config.yaml
n_layer: 20
d_model: 320
vocab_size: 2048
positions: "rope"
rope_fraction: 0.75
init_std_up: 0.0269
init_std_down: 0.0
optimizer: "adamw"
lr: 0.0026
schedule: "wsd"
MLP neurons of a small language model. Each row is named by its layer, matrix (down: output weights) and neuron, and shows model dimensions 0-95. Each number is 50 + 15 x the weight over its row's rms, rounded and kept within 0 to 99.
Before each neuron's rows, "raises" lists the tokens whose logits its output raises most directly, leaving later layers aside.

raises: "ic", "i", "ican", "ik", "ick"
L11.down1065:59 52 43 53 72 59 44 69 77 54 52 60 60 59 57 21 61 32 48 73 43 62 31 24 68 44 34 33 52 41 49 70 55 37 50 72 40 44 56 50 37 42 58 65 43 63 35 50 59 43 55 57 57 40 72 69 36 35 64 49 50 60 28 74 44 34 47 53 27 50 28 11 56 52 45 38 58 35 38 70 37 28 54 68 74 37 26 45 42 66 51 43 58 58 20 53

raises: "ience", "ient", "ale", "ott", "hed"
L10.down882:48 47 44 50 69 30 57 43 53 44 41 38 39 39 65 52 64 73 46 66 59 40 26 49 54 57 62 40 28 50 53 39 54 69 28 49 50 43 68 46 41 36 39 59 26 56 52 42 53 31 53 68 93 32 30 55 15 39 33 50 46 49 63 07 42 78 51 59 66 75 41 34 45 37 68 63 72 17 77 53 38 62 82 48 33 44 41 77 56 61 56 44 49 32 61 82

raises: "m", "me", "ma", "med", "ro"
L14.down637:58 59 63 52 25 27 62 60 69 40 43 27 47 64 28 67 76 47 59 27 29 31 39 42 53 73 45 50 56 27 57 39 55 23 39 56 43 38 32 41 33 58 54 40 33 58 51 41 61 56 66 58 35 36 59 64 48 54 55 44 70 34 55 78 57 49 71 62 40 74 46 60 47 51 33 59 55 70 29 41 51 49 44 54 39 44 80 96 59 43 36 34 49 67 62 24

raises: "e,", "es", "es,", "es.", "ed."
L11.down793:26 37 26 37 55 70 45 42 27 34 51 40 15 64 51 45 48 42 98 27 59 61 75 29 60 51 54 51 75 16 37 33 60 41 59 38 40 64 47 78 79 59 62 16 51 62 54 84 85 53 69 44 52 49 71 53 59 47 66 61 52 50 65 52 35 42 35 40 61 71 29 42 50 30 71 71 68 40 51 55 45 33 16 48 51 37 79 40 41 74 38 32 60 44 25 40

raises: "pl", "sh", "for", " by:", "side"
L9.down114:84 43 38 61 69 48 59 65 69 65 61 34 52 37 60 61 59 48 59 46 40 74 63 47 51 64 56 45 47 21 32 40 50 40 52 64 41 53 50 54 57 14 57 44 33 62 48 44 39 37 66 50 43 57 55 67 50 39 70 36 40 66 51 59 47 75 83 64 36 40 74 09 60 39 44 50 51 47 46 51 58 39 79 49 27 61 69 72 58 50 37 58 69 55 45 66

raises: "act", "ribut", "em", "rib", "ort"
L10.down114:66 38 49 91 55 45 80 40 49 47 72 34 26 43 45 53 38 53 72 51 09 68 59 57 46 37 53 53 39 47 32 56 61 65 57 60 63 71 36 55 53 18 36 56 59 48 50 47 57 23 38 34 57 29 42 36 67 58 61 20 49 49 48 52 42 38 54 52 83 40 27 45 42 42 37 69 67 71 37 81 74 15 48 61 49 45 50 34 42 58 50 76 47 45 53 47

raises: "pt", "ivers", "iving", "iver", "rew"
L3.down793:64 55 79 40 53 35 40 65 46 44 43 50 62 78 57 40 41 45 47 49 58 68 55 62 54 52 48 62 72 33 69 37 61 43 44 72 49 18 59 68 38 33 61 47 38 66 46 47 42 57 48 49 43 61 60 28 50 51 40 43 57 64 46 64 32 45 49 49 45 40 37 53 52 26 47 00 48 34 52 37 50 05 40 57 60 62 38 62 72 47 57 41 54 46 38 35

raises: "pe", "p", "co", "ran", "ode"
L7.down883:52 46 58 26 43 38 55 52 48 68 47 28 35 09 74 50 48 59 67 37 54 40 53 48 55 62 24 34 48 24 46 36 50 53 31 36 34 45 60 65 36 59 25 60 30 62 44 61 73 15 74 52 50 33 79 52 66 38 68 50 59 55 76 44 39 40 33 44 42 64 24 39 27 57 64 45 48 68 58 35 61 50 55 48 40 40 22 60 56 43 54 35 42 56 30 47

raises: "g", "m", "w", "min", "u"
L14.down797:64 42 57 37 67 43 84 42 44 45 60 38 28 52 47 62 69 42 32 51 35 56 47 87 38 38 29 24 38 43 78 53 48 49 74 61 31 39 69 43 61 50 22 20 42 34 58 53 51 59 85 22 40 35 49 45 21 50 10 96 41 62 24 32 40 16 48 46 60 52 55 54 69 62 70 46 47 48 64 24 48 48 49 49 39 50 53 35 61 27 28 40 55 45 41 42

raises: "w", "ile", "ol", " have", "pp"
L10.down806:63 50 63 34 61 74 28 52 43 22 59 38 60 58 52 41 60 38 33 45 29 43 17 28 36 61 37 47 39 08 26 50 55 58 53 74 44 35 59 64 59 73 49 48 65 50 60 41 36 55 59 53 45 56 34 52 50 46 40 38 64 49 38 53 40 28 51 99 43 66 48 54 36 33 45 45 52 47 58 62 36 45 67 34 21 64 81 49 59 41 70 88 50 53 55 54

raises: "y", "ys", "ino", "to", "yl"
L11.down1237:93 75 48 39 41 20 59 58 53 40 50 63 50 63 43 60 27 59 37 55 33 69 44 48 69 35 25 48 53 64 60 66 55 39 57 39 37 60 69 35 71 73 78 50 63 53 71 60 44 62 65 60 43 38 42 26 45 33 46 46 61 58 47 28 51 29 22 54 47 56 35 51 78 60 33 45 42 77 37 57 49 38 47 54 62 34 33 67 66 54 52 34 51 40 46 45

raises: "n", "ings", "ed", "ing", "ior"
L9.down77:41 53 78 28 35 39 49 48 36 60 54 64 54 55 63 59 28 54 44 36 37 63 38 59 56 42 29 40 69 37 54 34 55 43 53 37 46 66 52 55 45 55 45 65 30 57 68 60 71 37 39 30 57 64 54 39 83 69 30 34 53 27 61 41 43 55 65 53 34 62 43 19 36 44 53 47 75 17 34 71 53 26 30 50 54 52 59 47 48 61 49 45 37 81 64 33

raises: "t", "tal", "te", "to", "ted"
L3.down420:61 40 80 27 27 42 43 61 23 57 48 18 40 34 48 61 82 51 56 60 38 36 33 46 94 50 47 38 55 28 32 63 51 31 33 32 55 76 45 54 29 50 62 36 49 57 60 51 66 45 69 71 51 57 65 70 53 39 29 48 57 59 47 60 85 28 49 74 55 40 28 14 54 30 69 60 37 49 57 54 41 55 40 33 47 67 44 65 58 38 50 31 60 49 46 66

raises: "y", "y.", "y,", "X", "ll"
L11.down1073:52 62 41 48 35 59 47 48 49 50 52 34 26 50 60 62 51 50 42 43 65 46 31 54 48 62 36 66 42 80 59 50 40 50 67 48 56 55 69 57 49 77 54 69 67 60 39 61 34 28 41 81 54 31 69 29 40 45 31 65 63 75 39 27 38 55 77 89 43 48 44 66 94 55 50 31 71 72 67 44 67 52 35 24 24 56 56 39 60 38 63 50 45 52 54 37

raises: ".", ".\"", ",", " •", ":"
L9.down395:24 44 64 60 58 55 58 60 63 29 40 16 55 56 33 46 63 39 50 65 89 81 66 78 76 41 31 53 29 53 57 50 45 53 70 75 62 55 44 49 44 38 36 56 30 46 41 57 64 76 76 51 54 47 46 59 48 74 59 40 30 37 47 33 48 39 78 31 31 40 57 68 49 59 45 51 54 86 68 75 61 35 51 52 67 49 56 27 61 74 54 53 52 71 58 47

raises: "ce", "ces", "cess", "re", "ison"
L14.down322:44 27 65 33 37 37 61 54 56 46 65 68 48 52 51 97 19 45 61 29 67 47 56 52 60 55 79 40 28 65 34 72 60 39 50 58 25 35 43 44 15 47 65 44 36 62 66 36 48 53 37 53 47 48 54 59 51 51 47 46 54 66 69 62 30 68 59 69 36 62 73 39 40 63 62 60 59 69 64 68 61 39 28 79 50 50 42 56 41 63 43 47 59 34 12 37

raises: "ite", "ile", "it", "ich", "ate"
L11.down1276:59 50 41 73 58 50 28 69 46 41 57 54 37 43 50 55 34 62 45 27 66 42 22 41 32 62 36 61 57 43 57 65 50 61 60 53 53 36 24 60 41 27 69 49 63 57 41 51 50 24 33 31 66 70 46 69 43 66 22 39 48 68 38 46 71 52 46 68 43 48 46 49 42 34 67 58 25 37 19 50 75 49 38 51 41 42 75 25 60 55 71 36 62 72 63 38

raises: "s", "s,", "s==", "s.", "s:"
L9.down1044:13 75 30 48 46 42 55 51 45 59 90 36 52 50 53 49 36 49 60 59 51 47 56 62 50 35 87 60 71 62 44 54 49 52 63 44 31 57 61 29 33 51 58 59 34 50 72 23 66 40 69 47 54 36 65 72 75 45 19 44 43 75 70 49 35 85 64 78 41 60 75 35 32 45 79 32 40 44 31 38 45 85 54 28 52 43 46 50 65 51 65 51 61 72 53 30

raises: "s", "s:", "s)", "s.", "s,"
L14.down327:45 60 52 62 42 61 53 82 46 31 66 38 37 49 37 59 43 66 61 55 44 53 34 43 51 75 53 16 70 77 45 34 60 39 36 78 50 57 59 21 58 35 57 45 32 41 65 67 85 50 39 47 86 74 53 38 36 43 42 46 67 43 56 29 45 72 60 67 63 65 45 58 65 51 67 41 48 53 42 76 42 74 51 55 24 63 53 63 63 62 42 84 71 71 24 80

raises: "me", "m", "man", "min", "pe"
L14.down832:46 57 70 38 51 41 71 43 81 17 80 35 68 38 30 61 75 52 66 55 37 47 28 67 38 38 14 75 50 34 39 41 58 54 52 52 37 50 92 57 22 39 51 32 33 55 49 46 56 48 66 66 60 60 68 55 47 38 53 45 61 47 50 58 72 50 43 52 57 71 52 57 70 37 75 30 42 88 71 54 45 70 66 28 66 55 78 53 51 65 60 48 47 44 59 30

raises: "or", "ory", "y", "ys", "ze"
L11.down812:25 52 64 47 44 76 77 53 78 35 56 65 68 51 45 79 68 55 79 43 41 78 39 44 33 37 53 58 57 45 48 70 53 51 41 55 36 58 60 69 51 81 35 74 71 42 44 69 53 64 52 24 36 22 35 55 39 59 43 30 78 29 69 55 43 41 60 47 44 88 29 12 49 46 39 48 34 64 60 72 48 28 51 22 60 34 48 33 81 40 32 65 82 45 29 26

raises: "ly", "e,", "ce", "es", "es."
L10.down1150:38 53 67 58 68 55 53 26 54 50 55 62 15 63 43 71 45 58 52 46 53 52 50 29 41 67 14 44 61 22 69 57 73 23 33 56 32 72 55 38 52 55 39 35 26 50 38 49 60 49 34 12 47 55 59 53 56 26 40 63 49 40 44 31 31 48 43 40 41 46 44 18 74 52 65 58 60 51 24 64 37 18 32 66 54 61 49 58 32 48 45 68 84 34 27 36

raises: "iness", "ines", "hes", "y", "ham"
L10.down637:42 40 64 37 72 38 54 11 40 60 50 70 44 48 65 58 56 74 62 44 37 52 50 75 47 52 61 47 75 72 31 31 57 41 60 46 37 45 38 40 48 56 41 50 43 45 67 62 45 48 27 38 44 47 68 64 38 54 56 63 53 74 54 41 64 29 83 59 83 43 75 32 45 82 48 53 55 81 44 67 37 55 71 52 48 69 66 51 56 27 40 47 49 42 56 39

raises: " are", " were", " have", "'", " them"
L10.down81:32 43 47 63 49 24 61 32 39 34 52 65 53 66 44 65 45 54 39 64 61 62 35 25 23 58 56 64 52 23 31 49 43 35 47 48 34 41 00 62 59 66 53 38 53 21 46 68 47 46 43 34 65 42 44 82 31 51 62 49 41 47 49 64 31 40 71 58 48 18 51 64 76 50 70 65 32 53 54 45 83 55 59 40 45 24 54 34 69 49 30 59 31 55 60 33

raises: "ty", "hip", "to", "tal", "t"
L10.down540:49 45 44 48 57 79 57 68 22 79 53 28 69 22 85 43 48 61 54 63 44 74 29 47 70 60 61 24 48 59 48 69 32 48 44 40 34 53 59 37 66 62 68 38 52 30 58 59 32 41 09 68 52 68 56 57 26 72 24 57 77 32 50 40 25 32 50 64 46 27 67 52 57 30 36 51 34 35 63 51 33 48 58 50 51 60 41 53 51 18 43 49 47 46 27 63

raises: ".", ".S.", ".\"", "a.", ","
L11.down906:53 52 43 40 58 54 62 42 62 49 73 40 29 60 36 35 66 46 74 45 80 58 72 48 42 43 54 52 22 50 33 72 56 73 58 89 69 45 73 49 71 40 57 56 52 42 09 47 40 76 55 60 44 80 77 40 25 65 64 22 65 38 62 33 42 28 43 29 26 49 48 50 48 58 66 61 65 48 68 55 49 30 73 65 52 37 26 65 68 57 36 34 40 54 51 43

raises: "orn", "oup", "atch", "em", "rop"
L14.down803:51 29 35 76 52 30 78 53 51 22 62 42 25 58 59 43 45 42 63 73 54 49 38 43 29 54 43 63 49 43 21 71 40 50 67 75 37 65 46 47 70 79 30 41 49 55 68 44 42 52 39 65 45 42 45 50 49 49 62 54 28 49 34 44 45 41 32 55 29 38 39 30 74 44 37 67 28 53 51 48 53 67 54 35 27 61 41 36 33 57 18 50 53 58 41 39

raises: "ance", "anc", "ative", "ing", "iam"
L9.down1129:68 37 60 05 45 37 36 56 45 69 64 62 45 37 65 37 54 53 52 63 66 39 34 47 42 48 23 68 58 47 63 36 45 24 65 60 51 38 54 46 31 57 14 65 18 61 35 48 29 49 49 58 41 34 60 66 54 16 61 62 69 71 18 43 47 35 60 63 34 48 52 64 74 36 50 51 75 66 08 60 45 44 40 67 56 35 34 26 67 60 43 35 46 47 39 60

raises: "ong", "ate", "ength", "and", "eng"
L7.down930:52 57 46 70 34 50 61 40 38 62 64 62 47 26 50 62 13 68 51 51 48 45 36 54 49 44 62 28 42 64 49 25 17 37 65 41 61 70 47 22 23 54 19 69 49 32 62 37 49 43 72 74 57 48 34 52 37 50 55 14 37 51 69 62 71 49 16 56 41 35 60 52 54 64 53 37 45 59 34 62 44 45 63 63 39 45 55 31 44 64 52 44 64 55 58 46

raises: "y,", "y.", "y", "ys", "ies"
L9.down998:38 34 76 12 29 59 67 93 58 46 46 49 55 40 62 68 49 40 42 71 50 55 39 63 55 50 54 50 42 68 54 59 38 39 38 56 41 71 57 63 68 28 54 58 47 58 71 34 55 40 47 76 58 53 44 28 31 47 44 32 69 65 41 25 73 42 37 66 40 72 66 53 66 68 56 49 49 55 38 50 62 49 42 65 59 17 48 35 48 60 47 68 56 08 62 24